From a checkpoint of a small transformer trained on Wikipedia.
Size: width 160, MLP 448 SwiGLU.
Architecture: RMSNorm before each block, rotary positions.
Training: a variant of Muon for these matrices, 7126 steps.
MLP neurons of a small language model. Each row is named by its layer, matrix (gate and up: input weights; down: output weights) and neuron, and shows model dimensions 48-143. Each number is 500 + 40 x the weight over its row's rms, rounded and kept within 0 to 999. Numbers have three digits each. A neuron's up and down rows have the sign that makes its largest values positive.
After each neuron's rows, "fires on" lists the tokens most often at its 100 highest values on Wikipedia text that the model never trained on.

L12.gate104:492432452493545491467529483502519469533548501504468435515466563557436509496465458485502502545512528451439529594451480553500505508507503500573491546545457589555517446500461513453503555472544472429476460502466531537495521513523587496438466521532520451451544538462484488477459476480472425523
L12.up104:417495531510492452493444504510469526478491487504528440468500527495463546515420546523471528498531502479455490575525572482459490530394452485510532502481528554500526458494515480479517546564588557424510525443490520518511503542465535423485482522496471515483508460445476514448494572553516509549
L12.down104:540537544541502512489498520572504528539508498428500548526518462507473418510626504417413479489485519480556474492502497538479438504506554480469481458441556496540499541488488442544504474479459521531438455534524486534538475476532547553444554521474502528483498487479463552477516466440465545484
fires on: " |", "li", "s", "n"

L12.gate11:487437461500466525428455518496525558614466568526426491534448537525525488546462539512512537482451403443505525480467534518526453513512462540505473531505583474495538477542495551541492460546461552468567543462534517540531452423519574527496471464510468511488440513512525542562503506518487541487
L12.up11:515494453518401529482497525495476570555572512494519443583469458461542545466432529504482576524568492559535455455479480619429586483540525477472496431545469500527478417553502454479457556467476525452433556493511523504527459479520482439522456529489530511547579472439527481517466493470525449520
L12.down11:555510520538533561517500477474539475473446484539567523449491500495472514474472547438426493542491502524418534467511520456550540526440524505580465470544512521517556453495474501517472531470531502493430551487497464505542502446533487545445545524621497545500518538544481466479517484522467445532
fires on: "s", "er", "S", "C", " C", " S"

L13.gate315:458596468530458491540484409455453481535529518466476536523407499468427505566465578584515466453488518452526521503571457466516547497566494498536496497538558500521422510505616455460460517506466454494539545518485526504514473489445480569518471518461426504510542541533487502450498419516503500480
L13.up315:413499555530498574502489518439543454481466460595478490596433460488468468463491460452479542419472564517564524424524473470501541558520563533497488510545523483507507464544463541445482491555454477456541489460507569541520495426463490578443479519459525509463480586475508466452505517494507460398
L13.down315:534493491509567473497443509513505611541511478558462497578542460501443565467484547540475533491525567493560561495482482418596462462464516481478429511566572513500563462469484480472527503512468443485483514501458622514492471504473507529547512526519471530443454472517536458490461618559506559497
fires on: "."

L12.gate337:472524482494543500527514494563477449522497485471494421500442557552473508472521489500507523470456484543493547496507521474454495472489581565496450594450461498506482485435478505475536422450504557511520466552526488560521413381514431506465575430482496431471498503466555486526477493439582477519
L12.up337:491503501488493443492468486495484528481573470542475478489497464502407444504415525408524560429521473498550511548506482525580461466506520482519505542494466517460507531438574428543498470487533579498484497421497454459516569519446485493485468523508394497517483456493547438479503477489499505495
L12.down337:486467538463473584432485557571445512556500592521467516540493446505525517512502489512594505478613508467483479531509470487546534471503543481493470576447534481501520469517526467463525523514522473474527530526464454527484513478504428491522567564527446518467524510454493560493493481434526457511
fires on: " was", " would", ",", " had", " to", " have"

L13.gate280:459532510563532559529490561551498480492521432474496488465522587510585491436470459499425537608518531491496486547470526534492495571497559474475491538541472461505464545499515537494485520467571431511444522444525479472499479540524461576513497525479440486504568476379447554562517547468538494506
L13.up280:540501472487452446506509451464508470510477622448619443477495575558538533439470519528454504510448531498483519554480575424461456485472439495503483452516466502516512560481490518458574504553509443441560469546503474526580513557496488527463506447482444513537511497522572486500505523453503489535
L13.down280:533456523479502536497503497477538461496532513424486528525472532501550509390454483578475568549462521451470566510450502507487395456497499519477471528460463454534490530489529493539558545482551500468589510481481389521484475498505459460545483479484418530538563493468504492480460512488521441476
fires on: " re", "e", " pro", "ur", "re", " Re"

L6.gate325:561530528498487522496508517514499486520553411556556517521483463566511459537493501458479595422466447470506545545527512524496508566428427555415496483434494569468486491460538493499504531537512553505476460520510550555478525470463537511511502377419487594566530483504490496449505466509405487451
L6.up325:453477474525506474493486470526511582513501526529575417488513527567472527510496508468498485503478523383528481552570470523538575531522446501507539541477547537519501502535523453498457485459425533506491516513518476616489526519461495529428515507534495585434544510529510494523508468495466495467
L6.down325:468445511448453511485496489540495476449575553471527566511483553485500448525504425472456535541528461491466507443498568484457448503478563459470475419553493507482533534489413515490531459501454541493466533543516476476487516503505534408494482452398449439435554491517537577492443513583510617487
fires on: "ar", "al", "y", "ic"

L4.gate196:453528435459508512508491481485527511522541543525515529494536502488503540490510509470504479434570496554540453446588521553509508478494589498573512482515510503482527561474419555523520621537458480467489438460506592429511439462461533438452500551486534547491500467510494481545453516517452537503
L4.up196:497534474479492527553422501535448483534560521449494441435587527525516427525479510522429518466505443527514501499578499568474467490501514493514455538507549526462505486526532523526460532483512517457529502521539475480542506541495519523517543493518447554467480538520508487581483513486536551504
L4.down196:489443484470498447565472474495548543551496438510467560462453484452508446422500443516529525485418474500537491511475465486483448482562504535512522409531468521541501496547609510465451476504565531453476471546494502433440456488522442559440480465528527486595496541564462591484511507500461453516
fires on: " M", "al", "ic"

L7.gate161:441498545431486483513529485460518548486544507452527482486471506466528510496440556532491456585479515522467463542477518538441487558528488570533537507545497498525445504521448469484566556529532485414533436563515544525526542523496564499572483436487551474505513461500560444517515473549449508475
L7.up161:395491534462529453514449488503496528517468488483458537483478512524541549554458565513472483619520567511411505520509478488507489528540492482570496510544478536508532495479486539509526521580532477416489484511509487562475515473515534481550546472398495544533506448508568480502538479546573541495
L7.down161:479496528516543528452472460515452449474517602497499533599484481487557531454537534461474454481418502537484514491549513524522513494545534448543457508505487489462476519496479495468450489560561426521540583533559449500502563519489521488494518503482475482486497409527486479483498456483478479565
fires on: ".", "o", " Li", "s", " |", " of"

L10.gate230:406496509490532575501445483459500461601582477485572486531477513501532510489495505456436480538511492543459455451588562469458498550479549525485489549456440559456479454503496533505465514525548459481483608487490484483469548477502475465501525501398487539474509402470437496508505397467480462515
L10.up230:489522420499400497524473450522552485523470525516545415485501565600536397492441483519523469490500494477493457556509514522533546502534525490484557453481591462529575536490492509468488480441488511526542547552554518469498535537431480503419572478473539510490526513539508543461521481486516467474
L10.down230:512444509531443502510506518481504479479548587513466479422525475500563465454515555478593510481462483497538471548519506521520480424446511422502521475545533507512510485494483558485452533524488462463526466528571462558461489570486501489469509587502406558519522489449486482524543479527553562551
fires on: "ur", "al", "ed", "ar", "t", " re"

L13.gate431:491503427497495535510542525397530488504443468499527491533492564469492493503474571554565463500451530496462518456539474479570512512566488471520543587531529533450498538494505455453486455480505480464507521529484447511496500523449424518542443449499581482429477494517474533457476496463487446465
L13.up431:438429565446552495548503450543515484461458471506474459516471532440531588503518489545527541506498542555491551516550470470498499478495519496445556584530576429524458476483420541515479443516440459513452450606521526539456474499479575484493515551535482497500554555540467512468577534504526482427
L13.down431:526503489482484486465427462549457485520504548542411439481492460484506478488422453471487512486536542545497566490519571465565509565445489468481459491506563502492488454466485472505487517497471549470549445544513630520433437518438522486507485498435455452498494489515457576496470448493529513559
fires on: ")", " m", ".", "$", "^{2}", "m"

L4.gate422:501471492516495470507488466467504439564515468473473514502443504478518494491511498452619417530420521513510502540484487580491549544491548496559449499454485495462513491608462408484468540451589468488463486489426473591487473484517539484565501510537453495578480513478494534488550511442528462468
L4.up422:468557509496481470501455555430435453477533503476591497510540547450523465446482512461521558505510511483551526491491489480511566494491463470542473534522464483491557527511502469520483471502534511455496486481525526484461535547462413523521495450498509515442469488398552557512491443480498441509
L4.down422:570534494525502557446553474612547531457591465563458433577498425501464498471551509532441517430511537533507469478467498500528470512502533471548535471447545532525438530502478564457476516486520485513480494571463453515568505474548450527490474592535533487541449459585407469472524481464525483453
fires on: "e", "k", "n", "is", "s"

L11.gate5:533555563499556522484542492477498533543471506502473576496551510456509558487535498462530463529494467440577500482551529433504454432524480504485503522587545502528566502365466510547545564481488506416413480499569508413501510515483481398463540476487531496518585529504512459556505482471477504491
L11.up5:478476520557489492532533524557511464473531441444457510495542526488503483466478494530474510541456632555507523534511456470514441452477537506466590581547452470538502521554539505495499590498512521512500463440463558484527525480480466456546455456497519511499527560488553392515534475512474460482
L11.down5:533480494488539470536541425460551467569489495548512499504545495469486499466597470472472483420476501492473470516540511495523415451524495526456429528488424536500503430548466499478492506491497485587458518561482475474469586524528505486503487453492513496506500495537456511501493455488447578537
fires on: "d", " fa", "mo", "c", "al"

L6.gate287:473458522513455459568494479580558481479548486465511433486512408568480543510455546526499537453488471523526528526518467466493498516513461560504519496519536513446536520523470458626448589467457465485479622426482483453487458521539493508503500621498434475485551457407415504498483448466583534499
L6.up287:542515463452476556501483479491534433535483526510490547605483493531518515499508492502425505530487508496509554439533452484503461505542508523405510453540477456512512532563521524541525590410454480537490467497504494495524583597458558459487489489492466507520453469468589508438491548467506521479
L6.down287:500471493481467494475506442471490481493483513570502501520487523538581482483502567559471399566453512554510516554442500489521507580537491520484487421489452516488552542463479536456541430566517503496513451540596476486475530531510474558441511483497508459456527500544559470493462491490491473504
fires on: "er", "s", "t", "r", "d", "il"

L4.gate111:483511496451516538490467534470450524526467464450584449555583617488409521500526499493439495487499503472428584484549448498465574504462499449550484473507426563472500513506503545544525486484434533514486530480494442489493478485575594438448469479489485467443528549524521465509526529518552478557
L4.up111:465561547459440492486421511491504513528455462515489469549546614494518553549566493518469482487482548522492563482478552464470558523410499486466456479513433531509510523485474435489540456480549465500518579419440518509537490456492500483499476536496496509450469461554477483513525567523559523537
L4.down111:447520407506457481496489501451490455488514536496478536524507421475491477488441562452482537474500512576507451543498456593574461524508528523557454488440529539539485591445483466551532488511522520557524540505501447483447544554505514513493547536460523537549504490464497538499576524480488441491
fires on: "se", "n", "t", "s"

L12.gate311:500494507484479528510473485464488449555561466511525530468475472490558541560497489481484482536435472538513507418563501521521454559528525462546518480563457563477402500525457460495471580544511484497507595536508474487511454502531481537500458421468476519534530393494485388481541534437501503561
L12.up311:396461470469499478478468458539535495400492435521448487499527524405492485577536537575512527423498540472542477522480533491581494508498561525467495481546511434581487487528466475514504446578452547472483550468470516440517483483524510537488514479561525528559536452466494569440563515469495460559
L12.down311:523503499508372500448566489519488497470537549500512465487561462524515403506527452483568516387482440490480431513516479497524528512526503465522489533495449481502534501548464516474515519537448531429572551474505472502442475500474476529518536519440401511419449610454524549474505495536594457518
fires on: "ur", "ri", "ar", "tern", "e"

L5.gate377:437531469603480545500543530484459512491466505481470545567466519472429473508550493512505414515519492520503550500455489471528547476544513499554459577543585571464465449483538460494425485555523440458531438501514527512499496434476487520442480503510545497531518488549519471508462531556474535471
L5.up377:443508524507504483426552535497522496430521420545468471535484519531536515478538489485480464536515511394525547548509480486516527476562491522545447507568473546474490516440503521498457480541439464547521519467507581537463537498478524482510507502485593502511516533486509451497494514462569546401
L5.down377:490533516587486488473452537527536527552455535499476477573522504530529569585527494488506542466537452490441543523548451567479516628561542476470459497515517515445471537451495526524400518562411551514490449500505499565513576514460481501448471526434494547511534454519478526458488511520538475431
fires on: "."

L13.gate342:487471519482541562484509526540526443551369453529517574483448487466539457516533490438506509457507517511481518509585466477512531496514489452534487428499558487449486450458411524542535558487515439514477508462479509490485502445521448457515531497478512529459586551486454513588483535468515502474
L13.up342:510508524519552575496515471426545403514506485532475521477534508500506540562510552412527483455461512499516473546477532428569530415528488518522442479494556499467480514518517477539514496481470512420486461485509451515470499513491496487524475458556506492573514589491450493570500503531453451482
L13.down342:540521508530499524505515593418571509568545480482529500492510419376412493501540472495472467532459545470507550434552463497521491567542502533480543486460460490521499497422472479530473530451511458547443497555454437519486573519475539488477502465503563447504492490449467574501508489500518554450
fires on: " (", "d", "ub", "F", "A", "al"

L12.gate389:473503516514498446592535486567481521478553528615472497534520490512487461559546486489534508514489431418552452522576467456544478460540558488468537566515566527442502502534417492472462497485473526454466539475475576465486527514517585478504545559514492453470532483527492498525472503403496462517
L12.up389:553532571451466493488555460496489478604493487471525555453523450494508524505559492511591516548465421547564581482551439472497560466564556489463552451496474549513471437491572503497525512499483555493450519497535568454559465485542523434488455471501457483539530469547510551483527503540461467484
L12.down389:476534496462555472466507450514537443478467519508578575523425560521562483470479564536462489553492525468458533506549513533560463486515538533457484508485532534505528528491531523535508459510567508450489466492520438544464578505480502528500511518517476430495524519467567540501442494518445527496
fires on: "er", "y", "f", "ar", "d"

L12.gate200:529480507466550463467430488532473513540502573525429493515491509494448431508511570452502508501434542521491517548446567534511508531459481478472544470497571513600559528483425477575368457545550537473526502535550560553509507420528488516475464435454524546514539482472485475512511536490479460504
L12.up200:557485445463499497470508471494502490543505565504462532505470448475478455513467545420448481475508452582451513518507609529469514563452537408532574441528480509601498462549515483551457520432467494487460504538456485512438483467521505478559471494511519498484494567450478488548505480465488509541
L12.down200:465470467612534488450523520509472527536518528549426516529503452491454433481543553479587454488487481459486518471542404545484473490507493505495510493598495436492534429564443516504488540476528534546503470513614492520523521476480488538557469551487501496573470535507490493427496495520529503474
fires on: "es", "ric", " C", "ade", "pa", "C"